python train.py --n_kv_head=3 --optimizer="muon_variant" --dataset="wikipedia_en"
MLP neurons of a small language model. Each row is named by its layer, matrix (up: input weights; down: output weights) and neuron, and shows model dimensions 48-143. Each number is 128 + 24 x the weight over its row's rms, rounded and kept within 0 to 255. Numbers have three digits each.
After each neuron's rows, "fires on" lists the tokens most often at its 100 highest values on Wikipedia text that the model never trained on.

L2.up603:120146107100092105134154122127110127110107087169120141143136159140124121136111136133157128194142129108091135103134116146206087117162080124154135114142134127093145096133130126155171099163127149167096090130173173124118168140138105154109129127117158110145158149099096142106096126115109134168
L2.down603:155112115139142150119134124103144108132133177090167148121112123146095118136140134158113122078125179131107130130098153104113150148094151127102092187109093120149073134105123117120091160123070118084093134115092100153136104141162109120124151158124131135138160080146147095180179131148129168103
fires on: "ing", "s", "ion"

L2.up685:142097137142127113119101121135132099107072143094125125143094119132160187182125121075113137139151123169165128124117066084130101106120101104139112150160107130074097115146133164156151172142136091122131172103064154104152139147124112102081125126151121143119158144103133091149120138141112139160
L2.down685:104142164149100164104147109109129123094110105138166120120109108152071076164151143133127145113143101110145128122130150113108106125095138147112116073110149177142144158120106139165114130125120131146126138144167100126104101139182147134158119130088113142151100142069131128155101154128131154119
fires on: "s", "'", "al", "em", " of"

L5.up329:142112083097138157098108112120090121131114176105090152105110131120166107078166138126152101107147114101136167099099107128156160177158110152134152152136132137104124116141117128108162117128114107124168141105123105142143125146112131147126201104119134140098104141132173135111148153118101148138
L5.down329:151126129126158138140131116096158151096114130130148137127103159121146138143098094107106147140130115098141110089147170098107085150104124086109148154139135104143147182083106168134074117153120111117104152137159108168107090105107149142151091149091114162150121117103119142158060130103100096158
fires on: "2", "3", "4", "ed", "in", "1"

L5.up2:103130173085127081093152146136143114128141107109125132130111154110142129116150121099154098134137109112132109108127194090102087136112108119124154126096156114154118155159103132185111105098107128139156176156155116168113123098125092084127122095126169150100140143204117169079117115146143149125
L5.down2:120146134110136110114165110114150137113151124119126180169146091193165163122134158138130109107112145112092136152098100152100102119132099116116115116107144110144154141126108133176132090171106144121121124138180112167136119118165082152130086142115113169159159095152123098114128112113110146138
fires on: "==", "1", " the", "\n", ".", " |"

L2.up454:125096187133169116124109154122117120079132147075130136102134134184139146172122121114167139119151151130146137143166127119107126085087132146138146119120118114079107108114156099119138166101095162147102146147163103145135142097134095148164159138151152155134158147126133143110107078124148088121
L2.down454:123135115119111100110124128138156154162159122114124123119164097102145135117117158089089138103105091113130090133097157132163104089176134148124127068107142122142118095166121099102142106088131120156146113140151071129140123116149138126137125127148116158140112157117118182122152154144109088144
fires on: ".", " State", "s", " |", "ed"

L2.up582:149133111133166097124156115142112134092099184113155122157093176132118100143106148090093052107096127121127100112145155122112128076102124122098151117126127146123142167129156150169124153099120117143138062152119135140092133150091110159132118144110133134106087120178106160124146129133119157149
L2.down582:163169093128141114181154084151083117083121121182128156118097130130137134155107163144102139093132160127137118149097077105113093121137151115145133116092148168118132120108103085152085139130145157083103097128139163117136124095140104109130123120108130150167126117123080117120119164123150104119
fires on: " ", "-"

L2.up593:117100134108155121130108118151131132119114118134086142090158173131171078131143140158129128086144092143149128171130131139127121157081173123092137123106115156121153144126118140142125097123194136131130097152115107094103150123120137156151141143091084142122106159129076142128111124153131115133
L2.down593:142164105153104113126131128091122192139156067149162102121120089132136164112106168086161123125134088158127132115200106113139129085133103144167164171103121106139053134135105114074151139139113106132111159146151141110122130139151151117097124122112175128117123111114179117169151136136141148133
fires on: " of", ",", " ", " to"

L5.up483:100091161108133122143108133125118133159154119138142136158138136112105120128127134168113175109136160131133148098156103150152142122162108150192102148161148134125165100148120120089151123147121117111124072181139091115070130127132077120090187136100105121113075092094121144139122133120108125079
L5.down483:134166159142131119120079154110144181179134169112128125110120142161141142129161122127164106126129145160113120125092133144127151147109123111154096155129123146143120147117111098094141105153084158134107128114140133135105160114153110123126127122065105138139177087120119126117124105057111132100
fires on: " c", " of", "°", "c", "found", "-"

L6.up499:122160132132123131103152111115124127119146165124139125145132150129125119093101110104163121117135125148135126112112093105079128138136132089099121162109130157103141130112173123134096069089126136137131136120107123156117113115160112081136166147094145141131099128105134110106092091188118146120
L6.down499:152109176150134091120132143109129154129153121094106159106121147104099134165120164129118080137124147142146148089111145142120116125104131131135110130109118120149145169127143118133178125126085157149112163123152128151145163091135172134188128114140109113152115114190113120102111131088111130121
fires on: " un", ".", "2", "4", " as", " her"

L2.up46:134142140159150106086122141167115131090164137108126111157145139147206133132159137137130087138117134137119084093134119160104109140091119185101102112121125153129100149107102132113134109138143113140101111093133161146160145067141120104148125119128151119116149134123124104090112143113124081128
L2.down46:130097132113118149115071084118093130126125149129127107084126142109125148166117142095123120123087075118128115119135127154122123125121148110168167100142123149122092151095101148151133149095110139101128178160153136191102113108157135130097133111144112087073144094146113141125126119182136117133
fires on: " and", "ang", " she", "ho", "ing", " who"

L2.up706:140097164115113098114173105146126112085135130131142130135142120139068123148119123124165140126139139158140135140124127113168119112176149146131116153112109130115138101129157067118140087121073165175106066133128103127158134096133125111143142118154091151152166097124123113104110126087123155123
L2.down706:135186059092126127126144117117122095114099112127120139063137146122153107118129129118112142133187154114121114147108139138134103126105185104148140131110084127142125128111107147128173156140124092136112126128130124097087123125112138124113127158135130145099114121139143121127141146115075137132
fires on: " to", "s", " of", "with", "ed"

L5.up479:166143115151109143140123137152138129119150087162108170140084129136107141152154126167142129109142117099154117136146120113116128114142120113094109099087125127171138156115129123159176223100114166130139086118167132132101163169152096151151137137174116124124092155140165130132103101113069145125
L5.down479:140132188119138075110133114132186095126123113117116102115101140110103126191095097116141142154120143165148125129130175084116100156130088136117144129104104138124136103137125090131125124125109139130141110196168111127120099122100164139122128160152171156101113104167098083154139159188116133111
fires on: "-", "1", "."

L2.up34:122123131140143137130105116094127122152109135139148134133156166116106136134146165160105172153143126116106139140123110127127104112134096120155144128151145144141067097126130137103145066177124125162096126122115140129163139157151170142118096111157166127133148129114135140138132085075123113125
L2.down34:147137139147141140103131104106088111131119112082125130155135117111107098171140102139116143175144118146131142131079156137112099122108135143150108116103106111147120099143094141151162121091094169142143101066143100104125130152059128070096160138131103156114139090118137141116160149131163118163
fires on: "==", "N", " October", "r", " |", "er"

L2.up754:057153147137095103134143142102130087141175100128111138108103139158098118135090123159111160140106069133154130137113112115148142108166139135143118134115087132116135153096111133125130084158119138111122131096118118081086122134132117136140170138103119139140116100150094115077175148110109129146
L2.down754:129126115109077105120124104107156139136082103147119118072137112156122129150127159124174117151132079161087109127105163115138118149077163121147116182136159134134112138133155123121124167150116161092081152126156189110138115118145148167164120116109137132176102108096147159142135137156125119084
fires on: ",", " that", ";"

L2.up543:089139140113134127132094163119191117120131159137116131128117137130104138121122127151145143111151167141112162119114126097089133137091134172159100131067123125168101145129143112159108130120100155166138084103109091112097144130113088106155145131115119144163142101118104184136110093091122150146
L2.down543:152127123162119111123092104105156164113137172133172079130153156144143161140121115150130130162124102133114181116106119126129121147133127126164099120133124116148131142145109131126085082136114159118152123080127119139130084133112119146117105133120130156121116173120129129135083104075087136159
fires on: " c", "C", "D"

L2.up214:095115104162154082121093181113144099141128125112150140155138147143109122106189145115083133140110110099132112143130142158082128141105146168146156113124109173131145126117137100134156146133127153083143112108116159145141137100105161138165128146130107090120104137152140174152122132147110077143
L2.down214:125156145149086135124135091133096139096140130139128149070106119143088163129070143113099113113158117156139091083112115079129092141165134120130137154161148106131152115096098160142128142104128117145130133176154150122106087105080206104125129159149148165143088132138142135139097125149129130090
fires on: "-", "°"

L5.up588:163097115148159161132181160102143165162147155084109112125135124135124140160116126082169112157107172135107108148141104127161118155099148099135155179055146135139106160141136106157162144139121149132100132137141126141126103161095119129113096114161153119126126095093161117150127097085092105136
L5.down588:167091072127137134155173178076148139111163124058103137133146136153126128173086145140113124123157157127137152099174147155155104151091108124103129136165117189131141118127129129110122154139139085105097103187111123132118130151094136117134126148125110093114098096135150159114111151129123109178
fires on: "s", "w", "re", "se", "in"

L6.up191:125140156080165106127134115142167148139115172117151106122163184113140135167110128103129121120085204116149174126128163142138123156113090138123160150109130095149111100129138147113164142127154093170163117137125134140121113130130122119141107118134149107142092141114127109096124106110107133098
L6.down191:107137151124129106145162138151147131149104132109134109153159144143145131137134164118115097098108152127146143119128142134108126077084102105152117093153158155139073094096183113116155129121140136127161099094139104153129133130148104114161141130102131067105141127159138135167081113123139106064
fires on: " of", "mar", " House", " in", " sub"

L2.up665:083119125122112127138140131134122096091145169129161077094145155121110111146151157128099115123162141132092095133141076153096118091126141140122120155112120150156166165159135091114136123139137107083139118121162137147127158059174121102128119107144115124136153117142121139193139103134106089129
L2.down665:148130117101140107137095103125131184167129117144116132165146101127162172126115154111096101109128097136129106123109157111117190135139151135104139119176130101072095121108113145094166164150123138178137145120153151103185109140113136125135091143104151143097125104170065139097084170141100149114
fires on: "%", "ed", ".", "-", " |", "0"

L6.up3:101120151098117129087100160109129139088143153112135092172132151097078087127136088146116097093120132098138098111131193162125133129152144128089152119149114125141138121129137142121103114121128150112131141098118120087144122128143093127121146086129099090170094127110113137109128154137125128141
L6.down3:186113125148170143130122143145149172074134116089094166148110129141142120125144141092137085120161132127130147125143138133107126155158131120140141118125107089097142111120161106102096124149152092182136132133175104112082115096141167145115108125121110130156162136089129080085102104143140105113
fires on: " ", "th", "st", " |", " in"

L6.up75:121116123126134139095115108121096109117151129132144098125113132118101160134114142112131183099158156072155138161103134096108099133146099120139097108137141151125109136124137162122106152122114132125106178160117075113132140132087157131093169137144110135132099138162101136111199132168160131145
L6.down75:141134114103135115164148100169159157149091135110095110170119086131126156108114132147135154069119131107134151134164131162136072125131107151139106125136147138099133103135164114140060155146129170106072160111111164140137094108112160129158158125131164164084134152110099094120142134153150179174
fires on: " New", "al", " South", " West"

L2.up48:155146132165141122132127147129156144131164105138128153123103131161137108167136099110176097088123133099119158132072116080127151168133124095132117087128156090149106132098147115140127138116129153166098093125099190144119156134135134118145136146103123136163143157102106120104130114072163132136
L2.down48:133121130123095112100127094107146140119091117107123113129112150120163132100133113080103136147162168162162091148184099156134147086120126124102127106125149146136096144183111105136155166115116166089141124134115106064130111151132105168121158155145144115109154113127140152112155120138133121130
fires on: "\"", ".", "s", " Length", "1"

L6.up64:153144094121113112145148101112115139106106109185137139117107093140156131095111080162124098134129151135141099121117135116090122172098089151154145128102138135126195125100117160156137121109126155141093112143131081141191136120132125132143174130147151121166097109155121129113097071162145125110
L6.down64:087129150154105080128119073139153142116146128123089149119097116133121139156190135104083122183145149132148120097105136127095155152174146100103150131123122117093184122091103152147091147151119115119115096172117134112116095116139134124129140137148131122156157153138131119164140152125118107124
fires on: " in", "-", " out", " over", " under"

L6.up724:130144131155151126160114109134160153095151141187082177114135109152136084105159133145121135147088137138149135111095099119131144136124120137128150133142121114144116107102150108122163134107118127122099122146141112113097141113152138101139153099178146109144107188101076104116145104107112139113
L6.down724:133157158090118125119143143108156129096120156135117107153098131062148127148118139127139106097139132106141109136105109143127191139164172157160106114148129111140153111154057112152075090125141165148146142124133148172137122144131136154115142125117160105132132111125139131147148094091097122113
fires on: " St", " c", "ci", "s", "en"

L2.up119:144122092141126135101102154108136177137091147098168135102118101127152124129117124148126126128100127141120138180136162123125140136154126124149128128143141117107143122121146098147118098134153154105107071164101110119130166141170116152112107087175123129092068107097132097126140117059162151136
L2.down119:124117084112087124128154150125149095129103124131119123139162146100098151122121117097099133133182160108119119095148133140101123117117125146093117104121139164146088146115125135104079154121140126157165176116179133132088103132126113102123098137064176127135144091115127138151110184164146141132
fires on: "s", " (+", ":", "se"

L6.up137:107125140143096133106152188119176122142094134137142114098154133112102154103101121189150167153135087126170141111101176097103108155102135125137133118167145125152097096139117087092159131150148170160145142156147143166135099127119110136149108135153155107115140135139108095158092100149132141080
L6.down137:128147123131100183119109114108120094085156138151140166138110113130147147117159073157088115180118165100119152140142055132200130142138143154160145066132120145110121130141153118108091134082126113142132055129154139137129109160119148124093106135114098201156123117084169161129124128102121143103
fires on: "s", "t", "-", "C", " p", "y"

L2.up568:107139144150148114124139131056151105112107139139115132143136135115154115104149093121103139111162129181122145134151114144089093124127161134125084112193104134114081165141123115123147117139159129151164123117129174144162145096088112108158167131131131134046105149131117127144109075161121133187
L2.down568:118128142147134089125117090159144099161147115094151111120117129112127138099120141142135140102148160118136109137162063129166158132108115139105148125138080112223165104140107130121153129127120149114090141126117114114148158132140119147122142099153121193148180082097112131107165167162144103122
fires on: " from", " of", ":"

L5.up368:134131113103148086119104128122145114097151130101127107126130125163117128124158102138153138133147169087130132096132098091104121148098174106085078155134114170111155115133127148153140128182134147132117132135161095120141133160101164140135121122147114106147115156120130101123120101176154116143
L5.down368:145129105114139117129181159121144160097114130146089078130127124136116089073149116107111140155104171117151171069124129137160073099115154104154123106127114194091161106151144125157115121144169124113162109089143115113095149137133105134100110131127123168147131119149090107085124126141163123135
fires on: "0", " for", " ex", "s", "pe"

L2.up690:119157096130125133152132131128159105151139164106164159126161090151139111113138150106122144134166078162127172147128127096158107184112136127102103106132146120101082154128108180093141116150179108122127111110115114140127124146121086125153132150121084157167098108137112094087125154130110107108
L2.down690:117130110158134130150110122119160139085175112145092114109126140125121132127139114152111129113098126148120108147094126150134172172114152168141124108159131153194114093161098111139071113086104143114123141123167108173126140118100121106138118081163162123121139132121154145095105120144142086131
fires on: ":", " scored", " played", " once", " located", "lor"

L6.up387:166150115087132134148123174139151135137137095127093109120116122145174083132117145124091121127131164139133161124140066119103133136116036145159141132134144157130157150122128151133079108104115070169172137079154084126109166113110161155076123132127124144098155117153125105122129125102104110119
L6.down387:173110140110108123154116151114110142128097166124146121164112069129160122138143105108121183124107160126108130142126079138092084129085104129175144148165116129141141106124111153178136069119109121106097075166151131137121175119114127145143119119145116151154087178131103091114105141117139117139
fires on: "g", " Bur", "der", "r", "ar", "ter"

L6.up747:138113114093103133063148117164124108123128091140108148107113116117144119124157085122133096173159130139061142134139132121164111104116132176162137132148167104164141156147127121170120171133107106141151147119145121111142119098150133141175164101096162077171134094141111142156134107165114153159
L6.down747:121145179124115109128126113153177112100104152152116124150133125131089175115125173136141144148090147100145144085110082158077129075114105142102171109133100139133124088130149112125099142101124163149117086116148159155138128138164110117118129144186103126072097138101136117088133169123125114151
fires on: ".", " de", " m", " Ne", " Le", " De"

L6.up714:155086130078144153106148133144134146117147135173161112138105126138156090126133104109146125119146136124123087138136090131137070105164173102151187140110141118125075174119108119151107149098143144146130119144125151128100161110141140155159131113142155132145155129118114040118103111121138136132
L6.down714:136149103154164144139114122122186121105113122191141117149122142138174104186148144109086109083082165141156142119143151131157158119089138133135106126122095142134095114084131111138041129162162098135117106152124117112099097144150125142158104132112095157159119114159131149100100149125137156141
fires on: " "

L6.up22:086122151131099155158136088142127120132110128093178110151141112104130120119102107142147132166090108131108115101096098097117097123179173111137143122135084142122108160116128153104112154199149144114119137138158106157093132136102141136117142139179099130124120146081150124162164111134115120136
L6.down22:137117106165128093088104139110146144085110153125138138131105125133140136104136147119126134130120131120130124142146154145125123145137145138087145114100135122089156090149120110109139125056150168149141131098075138123169127134140120132138164134100109128136114117165131125122133148086132145127
fires on: "d", " D", " En", "Ch", " P"

L2.up655:134089158114125145135109124119137139125128157110123133110104123120124140095173134104118182170103132138141136132113152081140178101077155156113103125122092189160098104116142162120122125124159167097156072169142151166128168159141121142112125084146136077129119079121177115115152123136155171127
L2.down655:125105131126145096121112145142137143078141127102116118123126039114132145116118123134132155126143135126131121127127116130120120122151131176125100165142129115121143095135112171084149148164156127159129174118116105142074092108099066152123136158113147102142130142178139136094141109089082145155
fires on: " T", "s", "oc", " from", "ist", " of"

L2.up76:122124104112174114135112153135171101153129124116164116132119169125154122170144117146100093143128153118110113134106068134129092143120100121121138159126128107130146146113070124142161095166117114155143121153136148117089094101122126115174107116129150124113126118143161181169097122093115154178
L2.down76:158138123153109135139135140121111077102104125126160142141103139106089112116083142120108158129127161139126122102110114123102132120075117126129132129175072115119134172128132110137132121138197143063128128131099156122136115120106071130122118143102091172142125132165145137138176173116125148136
fires on: " back", "/", "–", " ", "D", " mi"

L2.up288:097162113165129163140124179136140158160099155136126138142124154114131136096150159094124114133151116143136135149144147126109117143066168157103113114136121125075134189110098151099120117131113145120101132119148113153126097118167128147139163178096145140160136115103115121102115134074141116096
L2.down288:141089107127161128102135093163125113105141074106098102169135116148127123131112104122155134102096134120138110076147110109145128154156074125130143141167106140180115090176154134139163123120173134118158137143110106141130095119127131148116140104109153103093137146138132088116145111121149100137
fires on: " on", " at", " under", ":", " in", " that"

L2.up379:127132123154156114082113127106138132117106099189138107142119130139125122097078138154115126153170083160140136144102159112071139153136182106111148106144115134141103136097127181109138135123152111119130110127128100130114149157142106108111101159111127122147104150125128114105109094070136138131
L2.down379:113087101117143106108094106142131116132173163115123190133141128118162154143162132138102143156093151130136117114102133101130127140086146143137131150158131155154122182106132158168132091120123138118100147111143114151119107120096118129139128124138133108144115105157122119104111112132149126107
fires on: ".", "1", "ry", "8", "um", "le"

L2.up667:097100188117117126118117151147151142080117153161122135139063127130096116176122124107163121136090143088126101093133166158173153144115112128118160117140155099130106101139127109112107125107109127102110098150131113118121089102133115139104118111179154129104119126100085113124121158134166130140
L2.down667:128166141136097160135138160098120102088128115130127147108132091137170116092134123120131092179182159148163150145119106142126149170123110152157147134130071151109150127097107089153124148101084121136116126112090136141163159136126147149142108119128112145131145126143149099129129066102142143118
fires on: "s", "O", "S", "C", "ive"

L6.up538:144123154150174138121078165126116097122144142128134162106121129125153095154105114080170143111117099117139131136143125159137142172121118093161120151114140124116085135110135116102083114138100124112137159155104143109103103176112164138123161156131144162123178142133141143082116104122107112158
L6.down538:149111178092107120149130130145163192099116098102110116109130141132085124107149145139110081132139162168123164146148130113076105091124119124097103125132103126147121136135148150093128117093128153120136138123154105131111116102150120147153124156104123088106070140131162148131097135138148098124
fires on: ".", " Di", " Sa"

L2.up381:119147132140168189099095099158128116112147155161126168103113098147134137174121110132092111132093116120149178168079095115104154167115158146088152160129086138104125146118175126112135100126054096150129084131118104153088132141148129090141106109110152137114116086075129135158136100112129148157
L2.down381:120141140075138114084152067141135120137128119140141182160106093137097081151131156143139140124124112144170121149108075143095152153144090104137115121146115131141150121149153140109150112172126126135110141097110089126094123159126146116117075130088150152149151093131138140145147116096158149171
fires on: " |", "o", " age", ".", " its", "k"

L5.up364:112101159087127148123138101118093159095134148132128112153153115151122111107170152126154155104133073109154205119136116095103110086101141177158167125144104136136093120108100134168149111154172168159134141138143095149086140112122104134121128174162100153143104140124124101099107137114143135127
L5.down364:143125080106154118143162138113119089092143141144123154152151137109168109152103090125101146168123171137106095160122123166159108125100156119145149156104121120082125100149131112095167129125134138112136150128135096117161128155127103157117131149169139181138090155140146138095131138160087164172
fires on: " at", " At", " By", " |"

L5.up649:147136130159112122129134157134071125075139154175139121099108165176069122157096133136113133149133172103139116107122134099111103138122146201123114147122134115095101135078155134125116117076082120093125122112119124111119110148130169132152090123134117142110067082134144137131140144129128135140
L5.down649:159138114145102149102103133131127088130118134157138152114139159114127137123138106125141171098133127141133157114119087108142129103140119126105150136089124121135127103130121098091068154211158137135107080145135161099142110124122079077183096149095164157135161148125132115158100195159149150144
fires on: " ", "s", "cre"

L2.up95:116090132111088085153163130118137121129116128171147155114159157129133120143118168132100117171133106147129128153145071133163111108150148125156111124135129135099138127148144119104162111138108144141150103143156139133140102119116098161119156135125131149128168168108141122162128093138133133089
L2.down95:171132097119141113090117144143148134092162106077146109118160110161093140139118156163106130096146137093112141086123128143137129136118111160103121120131135143118154149064133136109153113126114146137109110135113143128113123130124126126141153126105173103094152069144134118126092086081175121149
fires on: "s", "man", "or"

L5.up101:133118186151088133104137137152159146097132090141107106105114079119150120149137156098152131104144135108115146117139122111117164150148106115186128111111123122133137120125175125162134112138099098134129134106102152133051122128139155108138131095137126106143105127190162108115111092156164144106
L5.down101:113121063090117158119127143112137107125121133144130093111067176107142124156098081109132133138137139139141146122139117116156141127161110120144133134131145135132105104112103120118122113104149149137122131131144134146182112138122141158129095105161105160086131111105124101145119133156086135122
fires on: ".", "-", " a", " one", "ep", " the"

L2.up740:117154115082124135126126104141148115124064132108118141089113131098138133163177133118086096106089155113136115118112116087129082130074113150151104154149148148140125130137123123134144137117139120112127113104137087151100128146127101119132181167146135154064117155115142089134151110175135143117
L2.down740:161135128076113143116121153137120155096163132130090086133114153145108130142093160178156120136095140153122138085126121134133117102086087099153149169153143117107140150113160094120173114126123150125172112115138066093099092121123117149135112141111100115159120173125119148141133145144131114124
fires on: " out", " on", "s", " than", "ly", "-"

L2.up420:138132076162174136123112161138132126114182129134121122108144105166142166113143119107109127130117108140140086148175123120117124107140145145142150131170155103139146131172140112105130109104130136100124110074094132116141100141161141083148085164120086134139142116101137116159155147144101182136
L2.down420:122114135076119100120147118157159146097116126119135123116116123130120146154139140114117097112160139133113176142116134128135141136115136118144108114141142129113107097102115076075174161149110134184172134166107162146154135101161131156157145090146173115142081136146129125136082105116149099094
fires on: ".", " votes", "}", "s", " to"

L6.up468:104107127130104161124100120140118105107147105144151171148155149136064175168144161115079134134134178105096120137085116133173125157122175111195111122129143172131117112133092123120149108148146134141124130106124123142125154143085119094173138154145100167113138120125159115103098101115115092121
L6.down468:174125122126119120114119174110129124117118116138127122116133104125128085155082104144126121141098110151160118066172141167130163101117100112090161128161104106144127133130157105106157119142108122109112158142130140082110141147155122147164106124103173115116132130133140140107147084102106116129
fires on: "s", "ov", "man", "v", "ur", "w"

L2.up642:129147152129102131151074131102082094150118086158151118114119116129095119142125095126123129093157151172153145122113167128151108141171139117123113125113120115112080121123133132169094126130113173123100122113144126123147129114114142139152148114175153108137153097178117117153106138088130144116
L2.down642:215125125147201139151133135122133153126119149098103117158112148151114125143095120113125137111138118122110142101127107146081112146099121134104134104129143148130112181133164123112080091097160129117177139124154152128133121127184118131103116172120081119136088175147104111145107172105137153128
fires on: "2", "ed", " it", "i", "ran", "1"

L6.up697:106109204125108169068121151142108108111105143182101138133175111129166078101149117153147120061154139100168125140125105108131128151126121085138167122116160166134099132171102136148125111167159119142099149108143108165100136138144154136109091107114130114118099144110132117102111141159148104122
L6.down697:116139115131126168149129126080158139077116159097150151127132146134128134135124127118130162129135092125134089133175058128110135088117129098120158111115133112134173140128109120122095116123117101135108112126117169124136090159122146130131126128127139151149139134134108149142093121129115137119
fires on: " in", " of", "6", " a", "7", "fe"

L6.up712:141097135129144113120136104130147156119124131122145126107126110145109133129168160082106107163152120133115126157173105116126104122108098107140145161176143110103137121144120113116144104144140149157136118151139118116148139168105133164123155130154123150171159165108210129058176103156126114104
L6.down712:101136176129122140155121126169104131156115133128113160151145135102080136123153084159147134120140133118138115127118139111137117104166159156150093112150138188089081117072134163158108106139122150152121124130137147094134136105147139156110108137097117156123137113130091141163098144118114160148
fires on: " to", "al", "o", "on", "."

L6.up1:193117158070161143098094164130100119150113141188118135126099147148100101137159151113142115133107099172138128142113128096155146101133120134104104132127099107127114124146158122121116152148112144133128135152131140132102121134114096167098086163121137117107100097175157140159122147196155118146
L6.down1:142134128154114133142113114153162179105136115213114130145102131180105119134105111119153130093109230105143121107178119129137122131094136157154144124087126150125107100131160148133164112180174145111126118146141129113092113132129113133159122135096116102124135170164163140111116140109099127115
fires on: " ", "-"

L2.up416:138152141130149115131123116159186125116131116131095146073169160120121102145132110123149118117111141112134102126175120131152089119142151167149154151120195134108124124112136105098104128130179115145151159094076099105149133083132090105143178115131163105173131130100132166133168094101109099139
L2.down416:142142155122116142117163075135140089145127128119154135111124124121125131147098119158098088091132151110119116132103124115157109130141095126164126090115144117103158131135138148149104124128194137119106106151123135125097116130080106106090141156092129123125119084081139150134124099152124117097
fires on: "'", "====", "\"", "’", "‘", "==="

L2.up564:099111154082107097101127104159140160156119129124159138140133092131135155109133130111125091140125083140120128123130139113142112144126124134147108105157099153107114169129135127140162094135127149108132129148107151128068131113101124127146148120129168116149126156135136151155146130124131120123
L2.down564:131135100101113106113128138123123126135125108136110157113096103161117144092130136112145149111104070111128124117117111154121166140126110104152122155114114135143113118137087124109118151151133134167129148150163090121107104145178090170121075090151087132129148157111117104117168173125129098113
fires on: " of", ":", "ir", "with", " has", "ist"

L2.up733:180118151148135117133113185160154108104127164117161145093131146111128131118137125155134131177159120196154181108104135074119118125131123128136123130106141109106120115099125137136134136142134157144122121120163147135169145124126137201096159084140112176066130125148100068101160118137132103137
L2.down733:088139145129087126143133118111147140106157079129151131160128085119122142130119112096132155085117106098092124156119134120131139115115120078120121139148114131107201138147144144111119123143142127105129153168113119132147117136161115073158091188153130110143171150116149162150085123111115154123
fires on: "s", " |", " October", "1", "."

L5.up219:124112141109132148111115119146157145132109145112083112107151109175128111127113097104112149141155133102155146141146149097132130098131076130146138158136112130184113098063141137113142099138140080091108132130139139134125182125141140098138139122113155144148107136111142136096105110084153112117
L5.down219:138125108139101132129130091157114135140151102188116147102102173135135109116133167102113139166136097142123077151138166107119145108150148128169105128112125118102151146133140137128134152141147139092139156133168162147119073111128114150106125167106167124061118113125131144175105138127107132110
fires on: "′", "d", " Free", " p", "al", "s"

L6.up629:111124119147127111134121163162110131100125117158142131113120135199127126119101143100113152137109107100128144127132101141114174133097091136098121125127128145147141124129176111161113115164152147153126136103171073142111139137122141102090090148044060154173100093112132111099173101110133099098
L6.down629:130138167115123111086136108084177071136089128173150152121179085114137132136118089125101113120144156134131074085142165123087131119140164130102106164095139159142124100129163127138153122111152136144132116153137118077151149160190076126103078176144125085143123090136117151155142132139148087122
fires on: "n", "c", "h", "na", "k", "i"

L2.up24:125120128128138112193102117104146160108163110138164120124157144126094115167111159065113134105164152109123121131128103194113148113144100128123156168072151076115099101145139127105165095153104136136143082126120125113165156132164133151104128127149138104089158131115131129100111138120136122138
L2.down24:123138136106117120063175163142102076086116126078101106117126115155124111097145131181139108123133125107099156108155141125171101161132121104169162121155107139096163140129114113157176130143165126120145112098123125171092129135094147132134133103115133137139153121118154110111139146129110115118
fires on: " |", " for", " to", " of", "0"